config.toml
n_layer = 9
d_model = 192
n_head = 3
n_kv_head = 3
head_dim = 64
d_mlp = 960
vocab_size = 8192
activation = "tanh_gelu"
norm = "layernorm"
norm_place = "pre"
norm_eps = 1e-06
positions = "learned"
qk_norm = true
attn_scale = 0.137
bias = "all"
tie_embeddings = true
parallel_block = false
init = "normal"
init_std_qkv = 0.0966
init_std_o = 0.0228
init_std_up = 0.0966
init_std_down = 0.0102
optimizer = "muon_variant"
lr = 0.00638
lr_mult_qkv = 0.7
beta1 = 0.93
lr_head = 0.00622
grad_clip = 0.5
warmup_steps = 0
schedule = "wsd"
decay_fraction = 0.386
decay_shape = "linear"
final_lr_fraction = 0.0
batch_tokens = 32768
seq_len = 256
doc_mask = false
train_tokens = 165700000
steps = 5057
dataset = "wikipedia_en"
MLP neurons of a small language model. Each row is named by its layer, matrix (up: input weights; down: output weights) and neuron, and shows model dimensions 48-143. Each number is 500 + 40 x the weight over its row's rms, rounded and kept within 0 to 999. Numbers have three digits each.
Before each neuron's rows, "fires on" lists the tokens most often at its 100 highest values on Wikipedia text that the model never trained on.

fires on: " |", "\"", " as", " –"
L2.up660:482506495516576519529434522515477492526473481578569571492550507474446449493454583487484446447513502432524483484502510447534529545469518449434511441495501498508551478498453480509461475492518561500458411533501514524479410480511533456485496423513484477488468496487528487497601499507468527520
L2.down660:522489425574487437471455523510530504540515482439481529463570556484495528483469411509472495497496519587494505531556506500469483482465514487489453552454518496515505452530566490521474480469445556576480451518452545428473532459536506457495503479541524434517516558507572578596495500522543501501

fires on: " as", "op", "ive", "mi", "ological", "vi"
L4.up562:526516491426472479551507544554514583450515459535578505529522444500430487510465545512540565449538516499514538443526491521504431493523518534456460579451501464505499494532448551448504475433552526543538530443438483501464556436434506510486450464490484511482470519481526531412589444495458451554
L4.down562:536456518491498451422476466542499472478505507400547485538468478519506541531563500476428543453462557502507499486505509476525517488560431519495427526460529535559506477510506504522491486452490543477514466498566432504476503546547552485501476459390503515525526552523498500474479576539522425501

fires on: " of", " |", " family", " that", "|"
L2.up261:567475460414436521523524510498426466464475530484499516520431512405498539568489532596473492538486537537550470441449504471471517462462500453528493476496480557484452425503471546534526551521429492451459505504543514449517543501507388518492488533483469486509454477552560531477493480449572570460
L2.down261:460506486484498498516468490493473565440531445520451499525507545375455506459492527423515479476494479472487481490553422494493501475506502434546520482548458499545581500465463377509550530508551530555464437476513488460586461477465532488485523465485459510537497499543484519530462516505480461501

fires on: " was", " |", "/", "n", " being", "."
L4.up809:486516579475531503536583448566546477477555440537493506530476540506475503520437474436475454457557504493504520474471528470501506445587492571467533521499539393458455448550478571427458492552495319539525534459496481485537516519510549540542480443563537481503501473479486512573509505519516518534
L4.down809:484518505544467440475501500557528561469547455506447485474574529497536530515503519463574500487465461502530423521518497498492510507477509498517519517471528495464506450568546499520529450510502510555448553512521393477630510531411580454484437504506566475434545474459551505627545556531504495538

fires on: " there", " |", " There", " on"
L2.up853:525522427454475565540531513477482483548509602593462480538469489400509492466521450580497474577498541478484528525462505474475467452487550460549466564512473574513560522523564468495471463481510523487510504509483486426484497452496506412453454523509458541522451529496465475487483443451550512516
L2.down853:432541505457439492498528434473482477497478418563473429486588472469553557474501422467539478600545543479453484480573480493429551516466541515536515521465487512523473514519525575474491394435511523554442499495535446521471501501518501535530504574522478455548466535489506483461560491473481505514

fires on: " as", "ab", " |", "op"
L2.up600:530496515544556514451526461545492563533469459528535545542490493525467529477433506508508475470408486525513473449393525564526489489514492505464456444510583464444572531522517503497485458499540471514508476499447505506476468618483558560536458512471544513443504512482490547439482470431508498514
L2.down600:511577554573519529497542475488472521467492525529474415443526475558518430468522497487454550519549494444496466504447548476489514502467549506451460551547505488519488505475497476509487523378536491495489489473510504450545520500502481514513542479481525575477508521533530521412516529377465488507

fires on: " |", " (", "%"
L2.up878:539551518473531496524466502451553480445506530466460527474475460491470528488469558431484467506522497553463465494455512559495497484543425523453502548557522490430537515498580544556516477541533462525506524485493468461432438467493524502470598518418493518402597492540461590542505496547512499513
L2.down878:471515517480564466571520513538503496477503550480484503475492454498467509528556429538523544426491466532468507434551461523522498571496475521502407557547504425567489442502530456451489453493498578406506544473520602465546495472486532530463515505471554503566504588468492517515482488453536431503

fires on: " of", "m", "w", "p", " and", "t"
L4.up103:565490514432438455509455453564567474442544425517497533518430527423483488538522522499500498486609473540474572484522505491453566498492563449514509566477558439525508405588585488545471521509551522514522532490480491448519597576429509527523502550494478509468483479556514456477467546394524504454
L4.down103:479562498518533509472471497506467536483536468490503490535542529490500496510478448455543467515451495549586529538461529479503516512474580490445521451525583522488522540477543536473502447480450491507491543538531476489538471447559493451439518481512495474466603486457426524470540482528459574467

fires on: " (", " |", ".", " ", " made"
L2.up522:458507520491495544455518448495564447548461560470551478510491546487597588508502467501435527483493489513505517500476478504498498439511441528488472463538547459531501436468486544529436481526496495507505555475500543531477483571566438518470483492499535581521475559399461544439582444463515533481
L2.down522:478479498495418499483556486491443489489453507526489440486494515476483443527619445565522465480478463522446582537506491492538568452485516524572536543449447479463458441507454499498535542568488589508525534478477505475495494500493495525534516451520501525443458487564532506452559613466533498489

fires on: " ", " O", " Pro", "O", " Na"
L4.up220:550531526541431485489594472474532516589526499482551481524550462475484436524516495525505464527485525447512519450465568500480477497463502477486523453524534493463487528454438500473498551542470495497524422476523487485493484598508564504485470453441588431524518487452446541535469548494412481497
L4.down220:475516436543504534534530472534501435499530570500584516500553485459470508470457476469443555487502443486517511448430471396536535517485443508451539549545507550450443466455518530399508493536506500471457400512543530582469515505539482397461575495488509566495502517575463477534495504451501570509

fires on: "is", "in", "re", "as"
L2.up599:580495496524453572440523456587501503468548482495459527494497589474567496451487527463516500472499468493524539510518442504492560447455454526503506458525501497440472439499443495505412464490481509539554516485520517520415530582527432547521509510551464530519525480496513505542469494489485474564
L2.down599:577440469527538496443497503547455509528533496537465487500509583554530565463514475560484475505547506561500451499480461525449509523427545489497419473523550536507449417498467581416536490505496522458493519515545498500496480473536510483514482512509427451515514486517429497501449523521487428504

fires on: "th", " North", " west", " north", " south", "west"
L2.up868:452410499579434484485459477487500531401551434500498461482475487486461523448455528480525521516512465466529487436520512486494489556456519487524490484509600533470487523577497449576498518520484474540485508559504427510541498509497484511502465516519457568519434478590561527517491523442495492400
L2.down868:449505529515514474477519498464549479424508539499484483470497447534473518460432543489592475575527412532491562510454466435459499526477479504488479488485489520473481490549538523556545536486509495469478483559479532550512486480562531489547503458552493565536433467530544573507497594531500474454

fires on: "it", " of", "ut", "i"
L4.up566:538458490535489533487505558541561458493583454516421536444492483518525579506453509495486430534479470486486448498449475492484478581495412507531501489492494502398518502482490478468475512511548461417519499465525456476562522478542513504492505531546431518478549513510533476536555415401569510544
L4.down566:524516532517440420441527534492463507477538509437591474501466434507509497425481465471557461527579530479469482523513444421533428520466556527449628492538552495558461499541498518495479383442505526491469459414499501502488519495530469498551496579512506546489544509473496495518524506544457495459

fires on: "de", "op", "While"
L2.up475:495501537501487536495493490525532531439420414505473486514466488577572449611521536491503511524497494470549572546502500535520519459503563496477483459543455452466522455474472469461470564453508522521470484484485466464470486532533456517506434487479485477518511515423500554505490479468459545475
L2.down475:533466488501553470490542475534493475393435471478529516524551534533486518536540489561457550433508521534444452441458534563492518495599504571477474492412474432475425450548428536467552488497506458519545513413497493502464530534497483497592443510485487452526612521497473586484544470521487509496

fires on: "on", "in", "ed", "'", "id"
L4.up854:462476580505527471508479470491483480507428533538516507524506464529582512542495527529480497475528490440505497481480496513427499512447516519460508451523446543528435419459475524519466513534511544547537456490481455468530496543499469496549465532459467483510465495451444590533510502525558458566
L4.down854:493534518382497527515520503503456399506504488438437490479514532447495542542520529543541466503490521530447564492537485528552496451606434522432422464505582535542516496488465574480524451517504586458560424477551525513482516434498556592508514438464507525501452552510481474448451525487540505494

fires on: " /", " over", " un", "over", " War"
L2.up836:572488520490568482488493526552542463576428439501420487524498505474543473504469501490556534484463480480531562468546559548503496422505544539456465441565562491503481458478507494523447479489385503464513442468529465485476427459492521498624484572474540502509503423537477511518480492538446508535
L2.down836:498548592440561506513508592538535498556479459479461465481527524513490500483504528495410464536481418506520527537489468553438508429454454575490489506502468544473427538544474485502461554534522482525510558492489470533547418435497514497491456526497576504519558433569463535508512559491515519486

fires on: " |", "."
L2.up255:470447500581470541483453509531557445497453494538444480572467485434554516557506529506494472494439493426559541521525556515512611463456546416489495488481490521445531477444452512524506486552512493514519494526424502550497541429510487477507487498523498493501475502524528523515533476518466507501
L2.down255:486483542422520473518503454514599528496459484487521444462529514492449503455546474460471483505512541485486547459486455440522520513568483454535453478516477499527506543562563542443549501421521588518448479532488471510506470507500473485549540553517504515544572470589442440488468464520533471484

fires on: " |", ".", "e", "i", "er"
L4.up357:494477416486457508524483492501552366555465511479540521580572487518472520562504485512461463495471478496488526446497498451522561513493509427454465431604481515515501453585460569451477590542496552507500586479478515481488554488527413578522458432557422482527530446401480469544486510503550575535
L4.down357:540529466508505406500510435514554585448497398414519548509483565533478453540530493479481475521537544547534505451429476464443556476438532482518474467540488538468484543615577412559510453454530598516429490560517502533518489483554539484491515491505547464497500446464478470553545476533480419531

fires on: " |", "or", "int", "ft", "er"
L4.up267:564468521529510491463445400547574476513443525410522482502561486498509473557503537459430542484503532569536469495524520544464497557499550524495528495498557468492563542490477539539437461483491529525456467442510542494455482523476533503496498492487527490481514554545520438504514470598471498582
L4.down267:454470526455459468525531490510478472486427523476512504462461451415486462482532540491554465487506497476447502516508524519480531510561496523504574502535511476492468592469465455487544442493459506516500480549476492450530513429494437421452493496445571445507500493512471482518451487476546485483

fires on: ".", "|", "-", "S", "ed"
L4.up142:526500445549528445535484556553497576442464437427475469476526525462414506438480482538444459431510480472447496545468514453499472539540500492535461454543496551594505504552485472558439561538509531487522479522509522457574505501501516541485551491518524506407506444476477462555419511439495512446
L4.down142:493539543486607535484459484517492502479528537522453540446477428493487563467476513494515582502503486538464461512561530483409453433518539507444560492464528499534492561517481416520483565530583439455455485588517464521544556611546483516502482446441471482540516483521487468407505570527454466413

fires on: ".", " ", "c"
L4.up921:472548471523481510467512435489585485514434572514489488521493421530537552574526500501447446479497432547574535536563482516451526399459471519463502491472507463625536442481444523501501514500538536519536520496494445520588475499464472515421462456524492499543463524496457516499525451502426503494
L4.down921:479543522441464427492537564520555517523513502515531497444562517543478486505526504428581496512534467557496528465520524481564498493537541551497406517544512600511552551465495463547501467528452487541561527462500553416507437475498406544500493459419465491499479520490459515510445497531568505453

fires on: "ing", " make", " \\", " only", " have", "."
L2.up254:481493569520491545491439435576493437459429470539547472496483509478462494538527518523501458509463569542512454531504500513502495457529529533487536434479501505532552534491452515441493485462475505482534564510450471497495443513476412538403513525467572390474436480466428501522532534506537470474
L2.down254:436482462535534468524498545530533585503542496458502517423525534536547516530515494551505478505462516527503463499506524553449459498494530550558449477420508460482397466454479401537504397534482477530498484459489565525524494533508439473513509484564544528505498502446541527501525533507522474486

fires on: ".", "un", "ill", "en", "mus", "–"
L4.up178:490463506479532430476468513476542525473459402548470473603506493445525501451567433518497534517477485483481442500471482494470555517518498434511495511493517561456525521498445606453500519551491528523457483465492515564519537539534572502502474488477512543523518389473460513557440459453479533471
L4.down178:498430513509440479595470462553489491549478562457555435451526494551543547520422520428472489521515531480541510499520527570515480507531504505557500428481567466475472511497477447567545539479558529520551482495532591556515602506529412497526545546480482453451471523500476539499501464468572499472

fires on: " had", " \"", " has", " would", " is", " have"
L4.up484:477426501516502509481475483531555434472532482489480476488513541517527552434533525509523411552503492465458493491551454417503558601463503497526533521514519469494468518485504460515504401473504586544502474445476515547507544542489544439485438537574558606540510469447526489482493539460406496512
L4.down484:503452533462468516501484513531501503503562530523457476598550532501542542535537471441475551523461529512523540524513527533511479558495435497453473494497505488441494511479529435483513513523467474487505524455470528569599499560482428558524513501468502499461551478574469409545441465530480418556

fires on: "n", " N", " /", "l", "N"
L2.up783:471531577478540509492448474525553483555538479518505482553469509486467486585527442460536526468508466521523511510490520541522505479561516489540545491515526522452503460503515466522470453538460486470503508474517435567423493527438474556454470510489499493449537472527505505529567520506547454503
L2.down783:506520545552505446541527453515457484557503518467562509465480435456465555532524501549520495508559522486531539429440459533535599503542488451439481502418481476512464563542550529525522484522519542427549484544479465546450530464486491512490454574540520495531496548469461562488496546500506525470

fires on: " |", " just"
L2.up241:476482497515528476545456443503530463473404536501483509550475501487480515508486524511488439479547528530533511501507604462554535483507547422483381443550539526441471447512527577443425508467417504480438541534524481557474552518534482488543578509438520507509479557477568508530477508600494541516
L2.down241:521569551483537373460495468484532479517494457501504474417471557491583549513527552519562488510499518444521508502521559452505515476483481469511438484476495504512533488539543485439532431468521494550538459519431542505468516572501458521483517471454434546558521511465449525558517444536528552555

fires on: " use", "te", " De", " History", "classified", " names"
L2.up754:490518601556470525532566469475439430482483386465538541520552532530504499524516500507508461465497493457543582448531446504445520483520484503549505461522451507451420459473490525468552507435514485457489523586493415554443455508482534439510518486467417508565529455497481471480528528531487531546
L2.down754:526495485575531467527496434495576484435472508455537516501501484538503516464483529493525479492523487548458516480506531488516518480538585523484528523485511499480455482524523532570547448529456482524463490480532536476507514523554525476442536477486476521441526449476479562471513556483523521507

fires on: "th", ":"
L2.up695:413509546491469528514423479447499573446547476526493417544528516444436482526520571494540439485500524464466500522485458476463509445448543512451537521449599471491559525520466480571450489430454456516521571484526492489457487548538516453494531564534585488528505528488474476533531502459437546483
L2.down695:452530460556439517404482505525481506533510528485473463523506553441559429513550463413531477513470472514482413421464482502511466479568483519504537461483501492481499493446477527569541535548486503547524486488539519536541496589522473441506533454472501478454449517496562562492520500509488512460

fires on: " I", "I", "---|---|---|---|", " =", " have", ":"
L2.up729:561542514512515486526553495553468481510544512487495494536482425539528514429539467521469444540484542408507481498492442492474479523433525421490463504522509498538469580456435495476507404533526549475539475533466450505477511558449458535541475468499520513520485532546488464539571487578483498536
L2.down729:529481449546472480451511443495517453480437584512545635525480563472428467478446481542469496560536581483511503538451534493497430513459526475517475448463451486518497524481472436512460521476544506443410561498464548435535541517438496456544446529480475465457537539509549503489504518444481549490

fires on: " pre", " is", " I", " has"
L4.up448:585513503479577484489511483516512484552526537486513482506471506499474511444463478519483420580537492473506412448539467428495421520411555462460497524476432467528491559510533445462468394501483548586572505515487467495465563536487480459558479484488574596523521534542478507495534540520515506477
L4.down448:519434571553499505535416522487528493514492550493468446509434500412527487459463466535412491509446567500518527519513543449542534502529511487518497490449492471498450494539470430407581507466523472519535575404528510583545473482455471482517459528481454505504572546453481476535422459493478432492

fires on: " re", " Pa", "r", " S", "er", "e"
L4.up108:431480510529455517454533457599444566520433492562483490526466515450476467503460499575542494472448450542596478452547485511496494535536599516508595548518492510479544479451438557473496455502482533543476474484513487490453581574482471533435567443501540495539434533561512504497460467482520458511
L4.down108:498513473458472564372543505471556446473492528595504482506496532467464471509419503537502551465543436504539518467522489483553541490511551539510519524500493552494482482475448514472484575493490535483491556514432509457483587544503487523531491464542434526494476520530524394499437539480501540518

fires on: " Ca", " called", "gra", " Wa", " as"
L2.up867:414495497527512453536546507496553523537390511471524490504501538463482411438524452553501489461547543481551420521538474564468558551487506498496513534501541542473495533445499463470486461492494508501595534470525529527508582491463497546500489472506605499532528534555482495493501493406480514532
L2.down867:541465448472583456470430550550518555510467494530522513538574553388511469498467465500462525442521453527453503433508556472494493495538551440501511535442467527473532551517484477525446524521472476557472554524505495434492509468515492400513436582462481482484486503494542483465516510397532481549

fires on: " re", " ", " who", " di", " he", "'"
L4.up443:453504447555439526526482518500531509503476521476512517495533542543478555502555501551450423570482533469453403487505452527495522453474491546437543440492518469497517501570511419478491531520433570501551563494557477475636497535575472504522489474460559498441478498520429464483534454532411480503
L4.down443:507524555490523495583505556515456500504443508505457477518477443509543522520508513412515526504529415568460525472558498435472521501509457530523453483484505505478548576482481535538535520515484446501521415508499465538412523494454524502514522443480433507451443446521456468520492512463514496454

fires on: "y", "le", "a", "e", "n", "ni"
L4.up742:438518562566445478510462494530506503509493461493491474506479574506510467536509535467549492478469528408498478478484502486525512581503467485476504474562563441442470466516494473500448552523496558521511477460516437446480467551507486517451495476556507461536446509464485563475444434454562503500
L4.down742:519484491511473489438579468578505518471522436498491481558488537500553536529473504432513498449443507578506527530494465456509550446475484474485520479442459522434538461488506462543473424503465503450511602485469500463507478523482502581476506495450475520501595527458518566385518576493552478492

fires on: "-", "–", ".", "C", "/"
L2.up623:459439511415470595511486480485589532456454501560477546529500488524470448525488555504461514546530484487475529511464558464449565459558457478472530570579573514553521493461553516513498562521509480481552495507483599546505495514531576487448536519576531543492478504397512518492560541457503508480
L2.down623:499458559591558483484461569530504472464466516531514458500482484469442522516507534557456526428555469515479474554523542500551532508607489535481430517419478498433509535466535411503521494482504465463531476534530574555484465536534443541443553546600458470462404533483578526522531452450538518473

fires on: " at", " under", ".", " At", " Under"
L4.up797:468461478466526486455555566577465460565451537544521432512516544461456610546389496482449508444525427493522522585510506560560509490456517435509560454506490538508532551491436482525496504461491496531520474508476453581539475502570576473430556462433498552474516507525520493464496495501558465517
L4.down797:489575498444508564483496439507539546491525509488504477528477566520559437518505508482448521504429506494476491521453476569501519500536462456542396553489432522542522537477507513453489503525528454476468434481473483459546489481532508559542579526471535549538505482544531514488454479462535506532

fires on: "s", "ed", " wrote"
L4.up692:547543505453516472479519536508490569500420452461453524591544451451538459522461465556553451487507480529505471480453541511459586439483484527558548503533513508546563525466569518519475527512466566473538461478543538464508485493539463466559538550488493454483530461553527458496480495522516489503
L4.down692:560556511519524462519470545472521376541459519492439530463446563479516489462556510446491437508501558477528478477544504477512514556540452474516516514525437527480508442500463512508504482477479582454542536479497452485468495518542495429515446546508472566445453464488535471497459560471499439485

fires on: " to", " that", " of", " and", " \""
L4.up434:497526430459476549536511443540478490466549459459427550526471517457543555527533474516503455536549523619485511502479531496462536476444519447507478525496568543467523491483547476465463539402471454430532497482490496388467532490553452507453468455497460472462472489539493528493511532439505520497
L4.down434:510531518518523518439551546562451557489489472540469432503487584466526515456506431489557534469481514460540468435537486494537425555519569485493511550470408460530498549551540505418566549534530514488507508461487471478540478387512541506544467513491449509495439561479395453544476566504445451508

fires on: " his", "-", " gave", " earned", " had", " received"
L2.up251:535512517487512494516518597488443489505538472484518515565463515517488553606486447568468508498471511466500574448532518566420512527505523477511525497527539507445458501468424497479546547515473517483554492449492526522508475484494558480481526538488502536432510498478523507439486461480470491392
L2.down251:516430466505427465467553526472463487582522533487542468459493442460426439465467513448444432448502504571540523493486529492475501556495564480516470523535478504445555575543541601488553560504506506533522480442509475528571532506513553437495486519536519515491410498496431493550509499504516497445

fires on: " but", " has", " have", " had", " having", ":"
L2.up443:535504460461500441473454510522453432543567542533475489502494511438491547491557486519460485566520506469504455507467489505542499541569429491523413538413522463444462470501471498500444492535522396574528490480474451588525469516507522564482522486547493426596515478486509465482516501496448563506
L2.down443:522514494462432515445478502467460512536502528546576523508541490502486456453516546588485526557452511481535495525544405533475452510508466520429528524486476463533534537598528565437441540456492407433423522486476462457492534548477537484495483517531568436542526501477488435447508502513463487492

fires on: "2", "9", "en", "1"
L4.up19:567413541458571544506483535476407498564482453528509472454500460564517513466527440452564465488467515483432503445474489480443502481455535518446486555458471506475492453465585559521472488471502527465530488514494488516517440475465500488491525562470503451472455496456448533515520488483498547598
L4.down19:442440521482529469579517539520500479525513509490521486539469618395424557528491460486578489541521501536475552461548467423480413499529485493437489493533460474531465482496455483500496508537518412521458544505472516505510500492473509542494499457525497537515547415489501539540497478461490511486

fires on: " O", "ro", "o", "or", "iro"
L4.up683:506519483520441450463442505490476507480572551500533470484524524469487534470519471524467509517452516554522501472577506500521493449499590549490554549550544490422471474457420422437566472494474517501456470495591528493549528435485483475511586523431522385513486528508530496522486454443553496553
L4.down683:513546512481525541509492421483536504477544491488494488520505498467478531528474437487425530534549497527509455463548410458461484526464528473529433541542523523544472451439513643427500522555578438496488422546455478457468476516418526489551513484478530447449473538465487432536514527505505551559

fires on: "-", "t", "/", ":", "r"
L4.up319:512515503469497447508466499552456489526502521520448516505485422460554439517528548509455545470523471540402508495470548527464405485491539485436570412496473475542464482551536464530484470475522553524501461448498541501545516545547490581447533509427465475477500509404527545502590552524501524438
L4.down319:514498447499451495464479566490518486510520480525448550546483566491479539523499484476585498531521397483543536482492509421537564501482477509537485514551565524500551533454485500432511515444533483526538554462521509508442512482435490485533469521594564457501489484558526456525527398445553500557

fires on: "ed", "-", "il"
L4.up716:507495498505517507454522546447513517485432502491462528542461574555475532472495517443494466469568518449531441477526431535519560510510512497412529531560582528515523496469521401564563518502484524482550497486520477471542520530488490510488476462499484452539514493477481505476507528593497489571
L4.down716:500449555520500562520519440476509543529487452498474415467494501510498540536588452506444463501491458517424554457505527463460514459595393453482495402485512520460488466476544550520483548505517537568520467420475490602460470522545531499474572475504435495475477465501485495482489456507432507576

fires on: "born", ":", "As", " as", " /"
L4.up950:491565443552518530509503500453548515516520511511456515555482600511460513473575509525493586422541539459450417489453497491508515480516512492557454503484479467539468526370521520480589469479528451476518453504516417532508595542457536540501458467521527457479446466476555495466500453453533536535
L4.down950:506506584510496445535481485487560428503439554567470514489510514506545550525433486535561504485509504461475497460552461547518488499492501409477483502517481521501437546579488419509524508436537510513481498541484450501508565485510580523517528545521555557503549496442569432542543524496527558490

fires on: " from", " by", ":", " in", " for"
L4.up314:522490507496470476508485507587458497525407443491492476515454526555512514497521568520580498475485561534458497532446506482517495406477582545533496522433522495498489478509553435482504500533491505582506504464560478467500512539525504561476502549533497539374497437470534513500481475491487461522
L4.down314:469450479553599500520458519513434543494473533516538531516538452510503518517465524536575483461452529496437471514499513435508495472583488484523503532519490475493546445496438534454500504467564525402455435494458482555560493475576523471541501552574423536538530471481512504437484460454408512481

fires on: " several", " two", " and", " four", " many", " three"
L4.up123:489562500477460524520449442489536428483534443455405575451530508504509488539515488483503509469544456531482425568528499553498480589503522451460535483478553416547479485477464535547410519515458532536485484485570517440512564458438478496483450498493512455533590555589419483536542462570528527535
L4.down123:506522491520469576531515528570508406528468545499492452465520481474493480548459491425505506570471473529470504403477484434490475502485533559432512526480479449486506525512551525422424475536538534508506467535522471486617534465546535492495516509497490489490425537510490494469449526551431501498

fires on: " Se", "ma", "se", "de", " Ta", " Party"
L4.up421:532483504528562545504580478528478437507451436523540482498556507474555456467414541490461456484533455459519512438496506491538508435463485548527491458509534506486529485486444473516533442486489516519468447518511493453509563482492498536525482529476512509521495490537450557474527507506503525548
L4.down421:500459527491488432496522523467456457460503489487509435461519505509534482430481531585491560482529544489514534509469529505527506536567495435526478529508482504543607463605453517508499525550498533518457494410487466486509536510524539514488498443491484479482485544509446539437510494557555523501

fires on: " P", "O", "b", " O", " R", "["
L2.up576:516543498489496509477443452506543470538371516466457477524467431449457560479551440474535553466463451555488444498476488529538437494543511497484551528548551520575508465466476535582529528534509476473474515539470523437443523548521428564503405470436550560521524458532510404577552422496482527530
L2.down576:494486556496417456495483472472470500567555503499499511473526487512506436516542419427549540427545496559523529468494512502502508497538469497539499558492526524472475509513556526465557481532523556474492531506564543574489504471502480474521509518534428485554487488535545532520519478455444497575

fires on: ":", "-"
L2.up514:535508481532537428589401512521466576513464454455438454516527456463549563437511495451488470463476468451460473498468482541458504450460539456480507517552561471548413506533483581555511560482510482509562495525512478519498534459477432519492497464470523529533553548503449457525487488469559512595
L2.down514:478505461513489508578514581456452487557493522490506487507538461517535465518545443507533499586518496538531503464490518536483417594471463551511527500499448496466467517521546453480462542482552583522513446477477440507464521567536494483507542522480479529509506537432533492498476521515537448486

fires on: " N", "V", "id", "G", " G", " F"
L4.up29:562592470499444463520482465502553433529486468511560596544444477469512505473471481514463527444509462498549508477574489489449498510516582507510452447511467532508478449450519476516522461468513512457475429534499489489445434571526481566513532430509486502479490438432456517470457515547471452462
L4.down29:531505539536535506432466518511454517481501452497611571459437510427537482497446492499494545496511524485523531502538452545486456454479458477438463594472489559540495502498498550447555534513474413543466540491542446437511495491465469567418516491519467539458489497508543460518471534523505494526

fires on: " and", "n", "i"
L4.up755:537460491507499459552472533578510457515488480529456557545510515490495483491425548507471547463497497500543429468503560434477535466587549555542447507519539592462454500535547513522506522527486525509522572484546461538468483546493522478506470543523618528548464461452456485569485524506484409497
L4.down755:437512522567499547486498542531476504540493488438481550589545551454494557517499481497528489641519503444480510538471459480530498490482512465512530467509452547460505469545455537447482515460556509502494512543444427434530478555479538475508451465489442418478463498545523516475544507461437560540

fires on: " of", "American", " professional"
L2.up118:534535489480515538482489558452497461489497528481432513460505467418493470578472543478492475438465514528481461448517625492532501512457553455474564437438508530510493444491558498552476543514489516498496495506500452482473516482481413554438437562462508414462580372582528507511517505526535501514
L2.down118:553461511483518449407468555494522511471492541464441537490490530538498522475510466515549458558532518578533492462487528532452502560555404553536499507543560529457531563479438470539433499499645540492511441518428456579578474444503512486464496422487498423521451484525521524518607482518539495478

fires on: ",", "s", " and", " of"
L4.up197:473460483501484506531506502602510465504479490544449483484547538479535520511488494518470435457479522456524516493548551510439527585499547521547524466509518514567514503442464470518530461485482473493526487462522464511504573553498460530449553527541533466478478490548445527498436481475478532452
L4.down197:484507490495455501527486509468466488465423570419563503588492495546554477478556514533575489518550449553477517548522502472488496455381484487465427511504502466479547529499531480513529547497519506473453577515546533482523498468511503535534520486488472506484467471485528586508548555476488453486

fires on: "h", "\n", "y", "e", "i"
L4.up905:510409497564511516496499526505509482463558409530480484547545473450493493525469472490502453470509473499497469465508443575500501536511456558489520466540520561475493510547502562498517471488453554479529591504560464516451491523515475535416509626500526459612464554464426553477603500483486586524
L4.down905:525496462456479504432481494496499366542503518545532506534470514507574503541499489504476486525484568499572481558454531474444425460513484511530512555575480499393502514533436462584480510498509545520497524454524462451488513483482530455513457554519535529529522465498449542432534520473460580513

fires on: "ed", " built", "ized", " known"
L2.up323:511544501501483518542548538499466503525470515551521529538494457472421505485416521449534509473517471524541529534500535442549501414492462536526559564471562504488532504496607519586467541521531391491548520458514530468472526468485425506442553535561515399506441449463473473482521484531501540437
L2.down323:484597570534437520508460523446507494462485553481558518450440471463446457482507477487491561540533489518491489528543502444542511490550517423435536515578550553494477501492487473484520552545470504470533428606526489481527475441523497532485465501382522443484462525558514515477509526499541502505

fires on: "'", " in", " ", " their", ":", " its"
L2.up687:548503477488531548420583557511497523536567511564473548537472498532477519557523460443508510484489523482419470524418478442478513502458539499527488412480501492471525529479500590541578474531496538491496504528550500524502533502420520508479469565494502567472533568493556534545452526498452416492
L2.down687:550465499495540425606504533482548529421480540417504502467476515469577557544554607430567510481506488507478481581540475474571516472492552567439479454465438464466406535534472509506492504524562522474495506509476463441557555449508481461556478497526486442530478515444482554471529488455494466521